Weights of a small transformer language model.
Architecture: RMSNorm before each block, tied embeddings.
Training: a variant of Adam for these matrices, 322M tokens, 9923 steps.
MLP neurons of a small language model. Each row is named by its layer, matrix (gate and up: input weights; down: output weights) and neuron, and shows model dimensions 112-207. Each number is 500 + 40 x the weight over its row's rms, rounded and kept within 0 to 999. Numbers have three digits each. A neuron's up and down rows have the sign that makes its largest values positive.
Before each neuron's rows, "fires on" lists the tokens most often at its 100 highest values on Wikipedia text that the model never trained on.

fires on: "\n", "Se", "se", "th ", "ent", "-"
L9.gate344:597534548457419450485497471476528546546469432526462492432469501562499572480462484419505528510504485448514507469474528603490438553562532524481540516500549524424576498507498488387465503493529493546496428479499442415547508478511474485527510578514539512440427547486539544496511465593480530460
L9.up344:585469531496557515532493501433475588545466496524474446493457512496517506488542507431413490525529525500465496559453484501559609468512512474511575574511530509454485542490426536474512450513528503561464471502500520537580492521534493416470483517501498471503483505507496533476481537506455481497
L9.down344:448500450547510535498529464406580424497497557540560453474487509405446540513487483497512448482484490507583504439466501526445484496509450493576488540468506593545504447500519518486514566483540524521481455487489490506508593507549427499489508435497512498507473551578513415457510457500527436426

fires on: "a ", "A "
L2.gate249:499491494574432465510498433520484515505506547487493434580495517483518490482455443484446557567449548569472468467466501499440518492515480533448524533446484475484482411521499477558486471513491535453472492490537542463477486482489534443478511429532516514503463456509571421493524487469499523533
L2.up249:518551518469518494512531571521431567449448624564499435523520467567474418546437502499464474527480526551480568480446509445442459504498473483405463448516476490467541520436422545475453518523499517488489506459491491546552460557467470478520572462464493560533477451471465458422530494488540541437
L2.down249:473502474508554557502535469483488494522536471539466510491532480471473558474492506486545509440459435474529552465519532528550542522551460552517452521462618530516513509549524471497507495507516502473480504533490539554517544474504518459482454516507439452496540522450466472445505529466449544532

fires on: ", ", "g", "200", "195", "201", "199"
L12.gate385:543520491489517417544563516517517501458451527500506495484488508521487496567449505478481530492540548518413529513527424462495516509522465521470516495528467573475486515532449489535498495487591532546549555471526487555563540550515544493540542577413572444472462438487494572484461468501462529511
L12.up385:480501470487496552513451509469484505514578547500516456522471530530518672484507510465469496490489466590558499491446539481479506507384561480476522514561524504477557511522542490555548562536510468546481526524419495512493528501484438522553461492504550506498475551534466500462514515572420481506
L12.down385:541588512459505483512485473544512476465428478530545503481546526428505476527486533506549465454483522504521512517503516489449451551519467521459536533469465440507534466508575530627504452489549569458506469517487594524470467456487489453471542483512519477454435479533563500564497510487520526584

fires on: "th ", "-", "r", "j", "ol", "1 "
L3.gate57:524510494543609483498517490568512476481535494474502605550545489516522485472508491559521485507531538527472534466489522487499499541492464466418549548508456476423478495498477536362537534465546456587540493542536558454498524432495440480505470520511500543559508532555537546460407585502435474486
L3.up57:545548505519505455507452483515474524435432555518478569553430488467458462488482405446486436517529498479499492490422473511412429481409491489515496518505570476522466488502438566418562473483518480474573575524601493476566442562483458483498548516453465499485419463539502536524465536445527502507
L3.down57:526534458514500554572505494443542522475501479527533514470472522493533473526457484496425472446526445494491504532520523574476483594553558518469518490490507471488479535512571468483463533487477515377515483478481508485456602475472502469506528526511522545494472462528536472617495470474525543461

fires on: "C", "ec", "all", "ig"
L6.gate111:436588554499484540412575507514453432512516447558471554504547430572448509438496474539501576497489608531516536475457470478534558509457498506541510528401459451523527484506513540430503549514529514482543575500493482501460446526488457515456439481513475454539570518552378501429498549467452482492
L6.up111:450466521488480552452491479591467533490612516533490536514603475502521465491465443514504588440536541484485497514485559507425576502495467433532538537515574505500509471532440538520487531455466483578513506531514515426446520468546516469542531501489486510448505512487480469514478511499453470483
L6.down111:495482506521461455505578497468472498512540487522505524506513466560564538477458457470505500536455507492456516490518530522449554529548460486506517486634545533530519498516539480491527483456511471471517536454394539546465544478533574516593525502544489502532562423491502485472525457516487477531

fires on: "- ", "/", "Ven", "week"
L10.gate401:521486505527505482561527448520514445588478461513454489466480435521534551442509503486470598491513506469600516461439396482524506446522517519506622509526630519453539542511493491510451526524475511506477547519542540489476459464567478479478482517460499458519440491485447494519498528543449580461
L10.up401:443526509540568542577493523489488449507553527596519505497474557474512466499529472478566480510520494519532575560515461496499490539461514464614508535572503591430577442460547450503524540565498495488510530515466461516454510537586542514519478547488509490500470467543491501488540461463492480529
L10.down401:459507525417481490480513484427491509563523451444442482548506496383506522496551517405485541525490581530528432511545527618548518518506529505461499431472522493538451448493604521503481495512543458566490531528487486519534505495569515425537475544434565449448546531491497477521495502544490515462

fires on: "/ ", "er", "atr", "vis"
L6.gate87:546494544526515503501451505541535471463443473528443626509497476507462528502532501505497508474504575563486539516497464492517479476590400470454556503520445530544499462497508496512530450483457529548521504452521504468438461487478601514544495484515495530505516515529545429475518482429485514475
L6.up87:541522522499442517455500469506476546526460523488478510550495563528398428476556523513485518525487500496513593468499425452461456507573484480467483492511498444494467501586506472534528444533459331489521527495439503436499489482523537525454459506497505507479529537533466596466487519483494503499
L6.down87:463558534487464526472466443520521519476523472556525506524499475470460502491456561517443492524491495503582430529499544387535539453509495483547528554552582411500489451482464463524474544502508524485499552462462558530458541582496457426513477441511530512516513446505561485477536532517478470496

fires on: "x", "X", "ann", "Lew", "elev"
L8.gate78:404493515526545444557453548551527511507475461533482516523577440539423472444463438519504458517474504492534533473484547505516454595555568461473448569462482473547535498497516432444468500481585440440522542557491413525469468476471520505504505511524450485536505521535507490483473427458576524512
L8.up78:498515541537452546605493475515503515510521452519470494537517490500538484401491518456485506538551517488517539431471473485537461541511488527466545514446489500532453511488454460581507463494545490475458548566498521526475530444479436519534508452490410510431518529525528436466528494565466430528
L8.down78:532501546528512493517486504508482463458554480521424541429446485544455443523473436512467470470476520557482459564423538572469492484503521505520515443552587546403470516442462534489500551570485481507496530463465472475533564592495445569555499489497613481496571503593503503415520566447470465505

fires on: "er", "y", "date ", "day", "ce "
L7.gate536:491477500557422472522470496380498571527525452460453510436458495529516496472463481426477534525469468448537516495464390541503488446561507519534488522531565532531502485536483460493562438493496496529485556545493403497473530415477560462405451460431488499461465506507476505472542563544471561493
L7.up536:548508484502510488421516515468524435515515433427518449478435452453466478474489521468482482477502442518443465492558474481550531458555501515506494473541429524538404465482478439555543443523523526562494449475540462526519474479496566454468500503482475471445500528466489487572483518513484548558
L7.down536:509464480460502440533448454576533522459553522500535547503512560502495455510500410573501513464528442429513447535529500504425496563517517495468491475538490451451563456471543490533456505504513535507561514453494574455482499564519548545452488590498447555511492474563525548473538469561529474514

fires on: "er", "e", "m", "f", "g", "d"
L9.gate269:530474467440536484398496479443451502465481488500522511491476504473378493496490529512506532574479493523483404498499517554493498526479422542531533510532478470483527479569512518544460542414535516484621579500498496502488426520496455522500408468533514529463489470478492547511545457441511527466
L9.up269:550498484503514501517474535506435546440464563533469482515492461571490541547469569509498563499494553535458534476553452525522545510453523542570454459514512506475563511520457482538522483422531427623467512468490508473466637505498452528603532487464495518504429575527495490484462464504508521509
L9.down269:463531576462531502543422467499508552507496479435536527498550544551490501556505412501465509499509493488459475586469470526526476507508568556488525540468483577453508487498534415523451460484473525398498584498526483493538523521519525464473467538575413493515515516548482463496543588481520515569

fires on: "a ", "A ", "–", "ion"
L11.gate243:452518475467502459530519526488521519511517515540458498517493441532475465508488485511524467521553535553585509477442514572506563476472463581511506496486459556497497528492483472535541474477522473521521498633504506531616502499532530479545566512499492504532519493516468491530503501528557558577
L11.up243:492586480508549507463535465471422452497448550507493487497526445496490425522458568523503485423475533518555488470424494473503512512499567464498476517524575482527497414509445452529501532539584554443442546563569424549583533490547411453454554514476532535549498456448450516486434481496459501564
L11.down243:492487504563506533524543599445445492507527502524511531534527528493494458554482574500413484487516479518596539478536539567475506476522509476521454525485557548497495511564542519457604470547501516421573388540507461511545536562469550475505569486506501426568542568499486462460486541425511552521

fires on: "known ", "career ", "Career", "for ", "company", "te"
L6.gate325:545487500451543458451472545479512548476462526484534647489399476519508460493446457491521510523536524510539573466560516554511492429542463492494451465522540496508485480506541445530501527465548521563483429530410479470490534564510452569506425489530506471475480485555503497520508516459512497435
L6.up325:568493477481556537463531501522472497498459500541500487499445474515602537429454435521536550481539498502548470486510521563544524549480496521527574440506568472535513442450465419544465494492445432477483530493428472440490475478490446494473512546496483451527527543508507491485547536402493458429
L6.down325:491552516546432433526487529471460498524430440520443469478538484438499495492490500464474606517496437449510546534485433522466456479486423561391481468522432519492525505476546449487466480464524537492523463536534506533547562498501506462523543409516521544502492546515533466508414529533519497604

fires on: "200", "201", "202", "199", "150"
L9.gate51:528483490492501486535503518509546494521446560490491511484476497494422515507549442519532533505584529533533523576537565479452515583559480489481484529512516425490509512574470522559548423533622555555457588531510494507530541554575535528450509497486444443511519500487539522539464477555489548440
L9.up51:512539460472492505519475481506432561539484490498467466495438421545498565561547463479458467465519466457515548528439500569483434571532503465478448465455520561487561490493428476508513466488471464497432456545519440451517457507470549469497468559493439480457479588571500454512448513485507485552
L9.down51:520535452475440523454520480465506386497383472481469457472540540463484500472497503532544529478511549467443536563481522478450526498472542511520538503478458486541504440498532537489469550499516482502534510426504462540500556522471497509480601471515528450498512500508499483442480543521480513513

fires on: "-", "st ", "one ", "ri", "th ", "sist"
L3.gate348:480544488543490466490485517505463505477429417510476501536543442509511527468455464488469477536499480495481540496420475512449545465515564524480491568447491477545546441491528593422561446498535529540516510535529472505533544511588468531494523489579481519511484562494528472519418498525520491410
L3.up348:499526503512586526502549565561454473540539510537601466518486509473570447417484462572494504538442485504495533484431490545514491469535528524413476530474540482490444463493422543502471465516555428517545481464559539483503554552535461478463457476465462553441532452483568530497490503471482449505
L3.down348:522547483520434502510485451452471524444505429515518554512539471518505525471526477466519422520507465477541561491503499585425499541497461493521567473565569534458478492571567538520488544541495504398481497449492555473516550511520511475500552419524509509439477497498508440473511534560454458442

fires on: "ab", "all", "ig", "h", "ash"
L5.gate354:489526497566488496500483460501455420538495521482487555466550505474489472504506491489475530583523496563463481520465486480470446511448488599492529509422471461441480450514512519531515456468521554470579583525473524545443489458544515522461521378507506546465449550499461538476523528520472555499
L5.up354:496530550535502507466540517541510475467503511522566469521509499478477527508536491535515509590606483494482442526513484456512505540490446508478527503569497469506547489492495521468483468511502495611478575519571501420508482478542568513526440524489489512447480499474458427516524470506514503460
L5.down354:531493433500509478494504502506449501548553518542506505538513451593462467476494506494494418478527542498518468436460547504439544542518485496516506573511497532488512534528507470521542401483500532523568501521417505538531470417473553518442515491463531547542465562499483520567514475465576489521

fires on: "er", "for", "ey", "ther", "ing ", "For"
L5.gate235:538530458542402456529480503469535559559492467527505563508437450434382526562525497484497495497565490521484521515559481577502520479495465506487477499518418498499475551498496504524529404487554539479510450477472485509515506566477524511486529498564612435465470525527481487534507475486578589490
L5.up235:555542478542480494541467509482484594510552481446436472528560506453504442469518523491515458497512543446533446408509470516555507515499547488485505483512545482501480463435429491528529445497452498502421439532489573478589534504456508490451558537535560460570479473529539476497513519538503546533
L5.down235:479469463459546472513491457455481449487547563511517443411480478572596435485539459417568505494481509527537508429482435488485514477495479475563478566476507465412556481491487497535475496478507488562584488535546531463480516503543506468512502539428420497523511486442537511446571536500428487521

fires on: "er", "ar"
L7.gate171:530486438517428452553527506489550437494515452506474570517491471548526501485486520575455468425468493522538498530540506525588543521482510508508422483513450488534498479487511578493568452484476538525535456469523466446469515480511502509448458388494552515517526524499486465507582512485463517518
L7.up171:525487509511380520444428527457456520429509512483471521456484532460526497524444508482473454417495516500526454461571487521532587600514480552494511473527519505519554511534457491535456448421536510405484478443463457572489543536494524486492458475508455441423537477523516450515474458435548530465
L7.down171:516550478529471435558539434498498468541487553526553508526539545517463570562527420458516479507482445454414512483526568515500451503475490621481516428499548502478516496425499479506473457523503507491548438527523531442501518483524491489528453601462487545553559530488453512510574522543462543484

fires on: "er", "side", "el"
L9.gate112:511468440510454503457564515361465495495519460457414544475438499518441486500462514478487503469427520602637476452580478554495500513513486562525494469513448572465488537519568492529501465536561550543519559478458553488441524473500615499578458471544521475549528455539454430490497518508574542453
L9.up112:576512531500440564523456496468462501463510476470479441498417435461556456472594509570481458484514503494504508479515471463463574466478442520505504497499398496504437506489506578488511469483523502611513479417452488484503502525486499506459470429522572502484488509466570501490487519461520536487
L9.down112:468520528489523442494515418471590527452522477549530511451551527533444471550447526474532540546502478508470470502505484502501488512491512517568548552446568501449525452431454496517475534569498514393524490433487477450506516505498543457542510437489445475522464498501500505496526476502434449491

fires on: "), ", "before ", "after ", "After ", "while ", "when "
L5.gate106:519512476521561527534500494501485499517465479458505513475442455494458498507454544489517451464468495434532516428473466569529483487506500472536537569494518412484558511497481514469493524469505522484510518438465534508432468531633547478462480432478445480546607508492462529512574473445544564536
L5.up106:526416541476471494519498499465512386455469556431483467512448510471480537482467484471521503522542538502541495470499518573571515521566457448509521539452492445601506516402460527515535479486589569484487460480510518513489459488540533521476554447468502504519502540447527541502511528511604527516
L5.down106:491514502515529489516453422524455538523523475532523510573516547519549493499586543477522548478514533539477555488487491440498490518523489491527534461547480437436520464449517541547548523483494527458556478553497524486615578526500546481490532532446528533429525494481525516525519531509459488438